Weights of a small GPT-style language model, trained from scratch on English Wikipedia: 217M tokens.
MLP neurons of a small language model. Each row is named by its layer, matrix (gate and up: input weights) and neuron, and shows model dimensions 0-95. Each number is 50 + 15 x the weight over its row's rms, rounded and kept within 0 to 99. A neuron's up and down rows have the sign that makes its largest values positive.
After each neuron's rows, "fires after" lists the tokens most often just before its 100 highest values on Wikipedia text that the model never trained on.

L8.gate405:28 61 57 55 75 49 62 72 44 39 45 36 28 58 58 47 30 61 17 50 60 38 41 39 39 45 62 41 67 30 58 53 21 48 39 54 62 53 42 66 03 47 44 38 53 40 69 56 52 47 18 43 73 73 52 44 49 40 40 65 32 47 41 75 38 46 19 39 39 58 49 37 21 51 60 30 47 50 36 57 45 35 63 63 71 37 45 78 74 40 74 71 54 47 70 45
L8.up405:67 51 58 50 48 42 66 52 48 50 43 52 41 70 60 21 31 39 65 59 64 33 31 61 47 45 57 58 65 43 40 48 33 43 45 47 57 44 59 35 45 88 43 46 30 63 81 39 55 29 39 45 49 61 69 71 69 46 45 28 68 65 48 57 61 36 36 66 35 64 42 58 37 63 45 69 45 79 71 49 47 37 53 67 63 45 40 48 66 90 52 43 30 38 61 58
fires after: "-", ",", " Serbia", " is"

L7.gate599:62 59 68 32 43 44 33 65 47 48 60 39 41 57 52 48 56 56 27 11 43 48 51 73 46 32 55 59 40 68 66 66 30 69 44 42 41 59 42 45 49 44 56 67 60 64 67 50 29 41 82 45 69 75 36 33 63 75 39 53 68 53 60 51 54 35 45 58 58 30 44 23 72 20 43 50 90 52 31 57 51 21 35 42 72 59 65 64 35 54 46 71 47 34 53 42
L7.up599:37 68 27 68 54 48 65 56 51 67 54 78 63 43 41 64 39 47 47 64 59 48 61 75 41 63 45 67 24 50 61 81 75 53 33 62 50 33 51 42 61 11 49 23 47 40 53 46 24 48 73 24 43 27 37 66 45 34 51 33 75 59 59 47 28 70 33 32 36 53 47 64 25 59 64 44 64 70 26 62 36 74 51 42 38 58 42 31 65 42 31 27 60 60 43 67
fires after: " (", " in", "–", ","

L8.gate193:53 64 50 59 41 74 53 41 66 49 31 59 38 83 32 44 40 54 37 43 42 41 41 55 09 37 52 23 65 45 15 53 40 36 54 57 47 39 55 58 56 48 55 50 46 58 42 57 63 60 55 23 55 53 29 58 46 40 36 58 13 42 82 82 76 60 57 47 31 64 40 54 29 45 76 49 62 41 79 49 48 63 39 47 36 56 34 35 28 33 39 43 38 48 33 50
L8.up193:27 33 47 65 34 41 21 60 22 64 48 46 37 59 70 14 37 25 47 29 34 73 59 47 68 35 46 63 35 33 41 60 65 47 37 50 61 52 38 42 53 27 59 31 61 43 22 59 49 55 47 69 40 08 62 54 58 59 46 59 44 56 61 53 68 74 27 55 38 69 38 56 51 33 72 45 47 38 64 25 58 32 56 72 71 48 63 72 10 66 57 47 58 36 49 56
fires after: " the", " a", "\n\n"

L3.gate317:53 03 62 54 26 55 23 55 50 17 44 40 47 73 56 78 24 34 54 25 27 55 31 77 23 56 56 29 50 67 48 75 30 42 34 66 46 56 67 48 50 34 50 74 73 76 67 40 34 37 27 45 51 54 46 52 22 47 45 45 65 64 53 49 48 79 30 63 36 55 63 47 43 71 45 28 66 55 49 57 52 78 70 62 46 47 21 24 61 62 58 84 59 60 51 60
L3.up317:33 36 79 55 52 45 41 49 55 80 54 53 42 44 45 47 32 34 49 25 36 78 62 64 41 67 53 48 31 60 67 54 60 35 39 40 54 50 64 78 32 30 68 44 74 67 57 60 47 36 52 61 37 47 23 40 29 62 51 60 43 60 59 88 24 51 77 55 36 74 60 53 59 28 66 35 32 55 48 37 69 47 55 39 56 19 42 51 21 53 44 48 44 84 30 69
fires after: " the", " The", " El", "The"

L7.gate435:51 43 44 76 60 44 40 64 84 58 44 38 39 48 84 45 43 60 40 59 56 46 64 41 50 64 70 36 29 36 32 72 21 56 39 44 41 46 50 56 39 62 61 52 45 40 47 68 44 75 43 58 60 36 57 33 72 62 50 48 45 38 64 56 42 41 52 51 37 26 38 56 23 51 41 50 68 41 90 62 41 91 15 59 57 24 60 60 29 55 38 33 64 39 49 73
L7.up435:45 31 57 61 61 32 46 59 58 54 52 44 75 52 49 53 65 63 43 69 31 40 65 47 68 00 57 62 56 33 37 50 30 42 41 59 39 25 38 32 45 17 53 38 24 45 59 31 36 63 41 68 60 31 40 37 73 67 43 48 64 28 51 85 48 27 34 53 32 37 48 65 36 33 65 41 63 33 50 71 59 59 68 50 56 68 73 53 24 54 53 58 59 32 33 61
fires after: " was", " the", ")", ",", " is"

L7.gate65:73 36 34 32 52 78 39 47 46 59 43 44 65 41 39 46 40 52 14 41 37 32 56 29 64 55 44 25 64 35 59 63 59 48 60 55 41 59 60 51 47 72 48 55 49 66 53 49 69 43 42 38 59 24 89 40 73 44 72 56 56 51 57 53 75 47 39 31 80 59 29 58 16 29 51 88 36 41 35 63 59 82 31 45 60 18 36 73 67 14 63 75 42 62 55 49
L7.up65:45 39 53 75 35 49 60 37 56 54 43 49 62 46 39 43 41 41 54 51 50 53 35 54 51 25 42 41 30 75 63 26 35 85 30 22 55 26 46 62 40 36 62 54 52 53 54 51 54 31 26 27 54 55 31 71 56 53 57 35 60 45 53 46 53 43 39 68 23 58 44 38 49 32 60 77 51 50 63 37 50 65 54 58 68 57 40 61 64 71 67 22 60 52 31 57
fires after: " |", ";", "/", " inc", "′", " pre"

L8.gate210:73 25 36 63 75 82 49 60 56 61 64 61 26 52 61 53 57 28 48 19 73 46 40 62 34 56 60 33 46 44 69 44 49 72 56 36 68 32 31 59 53 74 46 45 33 65 50 35 87 47 64 37 76 46 49 38 35 96 41 59 42 69 66 51 50 23 37 35 53 42 54 36 48 57 44 64 39 72 28 87 35 39 35 41 41 46 33 48 75 49 80 67 41 45 35 66
L8.up210:31 43 27 47 54 32 49 33 56 61 34 63 75 64 16 42 23 51 58 42 49 60 20 33 69 77 51 47 37 52 33 69 21 42 60 68 65 63 45 35 44 45 43 56 49 44 63 61 27 54 59 35 38 38 31 59 56 31 44 34 49 56 68 55 57 68 69 32 16 36 41 32 37 24 52 62 52 55 64 36 61 57 33 73 50 61 54 39 73 56 72 57 53 39 52 39
fires after: " |", ";", ",", "-", ":"

L4.gate566:53 37 62 42 56 38 08 72 43 48 62 56 48 40 57 75 59 70 42 45 20 41 50 57 67 40 29 50 29 55 36 36 46 51 49 36 55 33 30 59 86 34 23 45 45 54 46 34 34 63 44 51 65 44 02 40 80 50 33 64 30 57 30 68 41 75 47 56 20 49 56 51 53 75 64 44 33 43 24 50 78 39 44 31 65 57 69 32 40 41 51 65 43 61 50 44
L4.up566:38 48 40 28 58 24 52 24 40 47 49 58 50 62 39 26 68 73 23 48 40 55 63 44 49 65 51 50 56 44 33 59 53 47 51 33 41 63 42 54 35 23 61 50 26 50 25 93 45 54 50 40 47 62 40 31 52 52 49 51 22 49 50 45 36 67 35 38 34 36 15 64 34 49 66 71 46 36 37 41 36 35 64 71 32 66 74 78 33 44 15 39 50 49 81 59
fires after: " the", "–", "|", "19", "nis", " |"

L7.gate290:57 87 54 68 38 21 60 45 51 56 78 66 23 62 56 38 33 45 58 58 56 17 43 61 42 45 36 60 49 58 57 40 52 71 53 12 39 52 66 63 53 58 38 55 64 30 32 46 18 68 65 51 46 64 42 63 62 70 25 70 39 20 38 59 45 52 72 55 70 42 41 67 70 71 48 63 88 52 44 49 83 45 51 52 48 33 41 38 49 54 60 29 50 45 52 33
L7.up290:27 60 27 23 49 38 36 40 43 45 67 77 34 35 35 43 47 45 81 83 28 60 74 42 41 53 65 43 37 69 96 41 49 38 25 48 67 50 56 59 26 18 35 49 51 38 64 58 53 24 35 31 63 42 49 55 64 55 55 38 69 36 28 26 63 60 62 49 51 67 49 62 54 32 60 50 50 42 26 63 47 30 57 61 61 60 66 50 50 47 52 32 16 49 36 61
fires after: ":", "–", "."

L8.gate252:56 26 51 41 49 43 76 49 59 35 65 52 60 71 72 44 45 26 41 54 49 20 62 44 26 46 48 43 31 55 40 57 59 22 61 45 60 52 57 33 29 49 81 47 43 45 47 49 67 79 28 27 50 49 45 60 47 22 36 62 49 66 32 33 54 30 54 71 33 58 36 40 64 53 55 47 81 35 36 50 50 77 43 37 41 51 37 59 76 35 40 62 37 75 38 39
L8.up252:37 35 70 54 35 64 42 68 54 67 82 46 49 80 61 52 35 53 53 67 56 56 62 50 65 42 38 46 07 60 25 70 46 52 58 57 53 88 50 46 58 69 50 56 61 31 42 50 59 55 71 38 52 41 43 45 38 49 27 41 21 31 78 54 32 72 42 30 76 76 65 44 52 32 38 27 51 57 63 66 45 37 87 69 60 47 46 60 50 09 45 70 56 50 37 66
fires after: " the", " and"

L8.gate97:71 45 50 57 38 36 36 64 23 57 53 38 38 42 68 50 47 50 52 54 33 13 46 62 67 39 62 31 60 69 59 31 39 65 67 58 51 32 73 67 28 35 38 39 35 80 58 28 74 46 43 73 46 38 14 57 58 40 51 44 55 36 41 48 64 55 51 52 59 63 61 51 26 36 65 54 58 19 45 50 35 58 52 50 73 49 32 97 57 43 39 48 38 52 50 26
L8.up97:56 37 69 60 43 20 44 64 51 54 52 47 70 21 51 68 49 25 50 68 42 45 67 23 49 77 79 67 51 34 71 37 31 69 38 48 58 66 68 62 65 69 20 65 53 59 43 65 66 52 40 66 60 25 59 44 67 60 64 47 71 62 54 36 87 59 34 61 47 35 44 56 76 29 57 46 47 47 55 58 57 55 57 60 55 50 39 50 42 50 53 38 30 49 49 73
fires after: "|", " (", "\n", "–", " in"

L2.gate280:37 48 43 60 52 50 43 56 38 53 60 74 51 50 40 56 61 78 54 46 31 27 52 68 40 53 34 55 31 44 68 64 39 51 38 39 73 44 34 59 28 42 49 74 49 63 52 30 59 64 22 60 58 36 22 49 31 72 51 70 55 37 64 42 41 56 46 49 99 75 48 42 80 56 16 66 54 52 63 80 75 34 43 46 64 70 32 31 37 39 47 48 53 74 30 65
L2.up280:34 57 46 47 40 56 29 46 35 54 46 73 37 52 53 61 55 77 58 50 18 32 57 58 54 52 39 35 19 54 67 53 40 58 40 34 84 49 19 35 49 49 43 75 38 63 54 38 54 51 16 55 53 40 08 51 30 65 62 60 49 61 40 43 49 63 37 60 99 69 53 48 80 64 26 57 51 51 75 77 53 24 38 48 66 72 39 25 57 41 38 47 57 77 48 58
fires after: ".", "-", "'", "\n", " |"

L7.gate248:35 52 54 43 49 34 41 48 79 39 71 64 55 62 46 67 78 31 41 35 68 54 46 57 53 44 70 52 64 58 70 58 81 49 66 52 53 81 61 85 46 27 71 61 61 62 71 39 67 51 63 34 30 30 21 40 60 39 55 72 43 39 38 15 53 47 66 48 56 43 44 37 52 38 36 59 59 41 41 70 26 26 50 59 36 60 50 38 35 24 56 49 54 39 65 47
L7.up248:34 35 48 48 60 37 68 39 32 39 63 31 63 23 51 69 38 19 21 31 44 51 51 63 19 44 58 50 74 58 33 47 37 35 50 67 33 61 39 48 37 45 44 26 51 39 35 35 66 43 41 32 90 52 36 54 61 57 45 50 44 71 52 68 30 50 19 47 70 41 61 45 55 66 49 35 72 59 87 30 70 63 57 46 31 49 48 55 58 64 51 61 45 26 60 40
fires after: " to", " of", " and", " considered"

L3.gate551:48 55 53 43 54 67 42 49 46 46 44 58 45 76 47 54 36 63 44 59 63 44 67 60 46 50 74 12 44 55 54 49 43 78 72 39 52 54 45 34 47 44 32 33 33 51 74 33 74 81 64 50 91 41 55 39 81 36 57 45 43 54 67 61 79 65 42 78 63 50 37 42 59 38 49 57 47 37 70 68 56 60 48 42 70 56 51 41 48 58 46 51 59 59 51 34
L3.up551:53 05 31 34 73 99 37 68 33 80 74 47 29 71 63 40 43 60 81 50 49 47 53 58 44 48 65 27 56 52 39 46 55 59 72 31 66 51 78 38 34 47 28 59 34 51 45 63 36 63 62 50 53 61 51 34 44 61 57 57 50 47 82 63 72 54 69 41 53 46 70 65 38 45 58 49 45 34 46 56 69 64 55 48 55 65 56 56 43 46 34 59 67 30 59 38
fires after: " the", " |", "19", "le", "The", " a"

L7.gate529:78 31 61 86 53 46 35 28 50 56 41 39 48 38 54 58 56 76 35 30 56 53 39 51 41 46 89 35 52 57 47 38 59 67 41 49 66 50 41 54 48 37 46 37 56 50 59 12 62 62 28 56 78 67 51 56 34 53 19 55 66 46 56 61 60 55 35 46 60 34 34 65 57 65 44 52 42 48 37 53 58 59 84 55 42 34 16 46 67 88 71 42 40 28 67 47
L7.up529:34 58 58 54 38 28 45 70 41 29 12 45 65 33 46 32 24 64 47 61 45 47 50 32 60 33 58 44 62 65 49 56 54 69 34 54 56 72 49 70 69 17 36 39 62 37 61 61 66 97 43 61 58 57 60 66 28 71 41 39 50 42 29 27 25 33 39 41 36 47 51 60 53 53 67 66 43 67 40 45 43 58 87 30 58 72 50 39 72 69 55 29 45 49 69 43
fires after: "-", "|", " |"